MLP neurons of a small language model. Each row is named by its layer, matrix (up: input weights) and neuron, and shows model dimensions 32-127. Each number is 500 + 40 x the weight over its row's rms, rounded and kept within 0 to 999. Numbers have three digits each.
After each neuron's rows, "fires after" lists the tokens most often just before its 100 highest values on Wikipedia text that the model never trained on.

L8.up85:491507576466568489461485481542555519522458516572514493495498540472453500532557435449485548541555441547467475526495519492544562457473465523476500495441462447566445493458491499564509471437488554503541419501519504401504471544465506490526565452474544450467521508510483477511523410475505506484
fires after: ".", ",", "th", ";"

L8.up365:493460517482497498477556457505539565478537419540426511515503521549553475517476474574552553431507475460482496527499452549518575431448503499435495535479485507445482566526421476493527515533468556501477504495499491496530455532472561474467509498456484480466471450501528491525437492537507497504
fires after: " to", " would", " rec"

L6.up386:422491483452534517467478473510490486513514378476533481545493532486518525500465559494503534467583483505483555430513442475481479517534484487402500550449392528490498593545540571476510457512552529473379455440462569441501497458457514504486544476522516499503514467507448381477526542498488524525
fires after: "|", " the", " after"

L7.up522:471569529499503520444514570460559534542467501581533494496553482516532569497500488451417515502499516548427490488509477485517582492502497480459494508509546526545463493506512509507511500434559560476429545477495452473634447475494467494538488481389523511493547466539492469507445559489552465485
fires after: " was", " co", " his", " he", " made"

L7.up506:487446527475504491432440481523487584446533494500587417482487469523518421468492500523509561468458519439551509537508491566533516495494498482483503503520497465492470458526498514525513434490509461482526506566526539513477556475472472571513541483466609523498477540487562499534504497518460545538
fires after: "–", "-"

L5.up369:574474579485398427538498469525482535566484490542463488521518520418533433536462490489643485488499584503456474517472473475502571462475473545518501503472398491476531550606462478477518504515463546513479447464414444507511531520460537433437565486553459535470565486482454523497498484487539493502
fires after: " to", " would", " not"

L6.up299:449546527447554458532535423604435529549487373457468548465519488547550474459506535559483505500520548540498516538494480434459469499598502539467508490508550472522490481511495523509521468475494464523447480489505496445498457506436497494486557529474497487483506520483504544533464458544580505528
fires after: " |", "|", " Team", " Season"

L7.up334:476436479409514441467508507469504574535467505517445505462465511493603553512458477421442454537518470512496532469472462418487526505527465453453461523445506466528518593447607491481471546498447532478445486531421424431540478480523514451478500501483632545480523498553522539454520475546512531585
fires after: "."

L5.up153:489554495541550567513479418524526540537454545563484524528509544459488452488467539521477499497500461512494453458453512551475491501567488524488489502557507515466468524502558529479528467504481527483495445488509498550498491457498569419523448464475449520489560525420509424436486474501531592442
fires after: " |", "  ", "R", "L"

L7.up175:471405495498541496497422543553518498514459471545503451526475540515497530453465510497534511518544550438502498480468461487457576444470499526409491518482455559527531515522534442501535522531434523534512517541581472499500388491502576452512478459484463465482545529422504484456536468532513505598
fires after: "."

L6.up344:549478499478501451418510519468551492468478471489546516552541566541558517530433571546539525483499466485483502486492503516504509435500475484476580492430578510554533481498452544495515488513481470477531432502506456585552465576492514474479483433539481478404427504489480529518500529574524532434
fires after: " to", " 978", " under", " re", " in", " for"

L5.up487:416452502508534504515422515480473619476477487438506460489548482537534504515524500497483532440490479410592495517446512563483519455541520485524507482527433442458415506516567501485469460441556529471525476550480550426519472444472525512531498468453506544471480481506532447565456441476518534513
fires after: "|", " March", "–", " November"

L5.up59:425492527440466509507536507494510482550502468562507458564471571509523504477547481524525513472566491513496537501480485484539504494482481460505506517521526536596470525465453442499494488527562500459531479498442505433512399445485535536466500410611579507548425441518485525461576485529471525488
fires after: " (", " /", " 10", "\n"

L8.up470:502470454478481515486541452457516470479490460497568436556509562525511570512514538521531427492462518539484486468437542419487493463429509461492589572461530499492447478508489515469446469480522542499564449484426480514519430450489542495470509544476513534542545536500482421461497465466525523495
fires after: " the", " The", "The"

L8.up539:493494562445440499462505518518532517563501456550475457454552478538495517447471489513489508536551548520466449430453528474503520550426489488524497523479490527526418548507492528456468539433537505519473455543459497447491451497380503546483486482493528459502552527512544477513547480476518544620
fires after: ".", "B", "M", " j", "St"

L7.up144:525517530450574435477395501581472542515461519531485475503467527471552478623465466391468507517536488592488424480523454492492526414491468543403442517512509491513445505539485472455517475485469471446473497472513474524556463497456550579551532507450422523448554522464548517538533444496430487554
fires after: ".", "\n\n"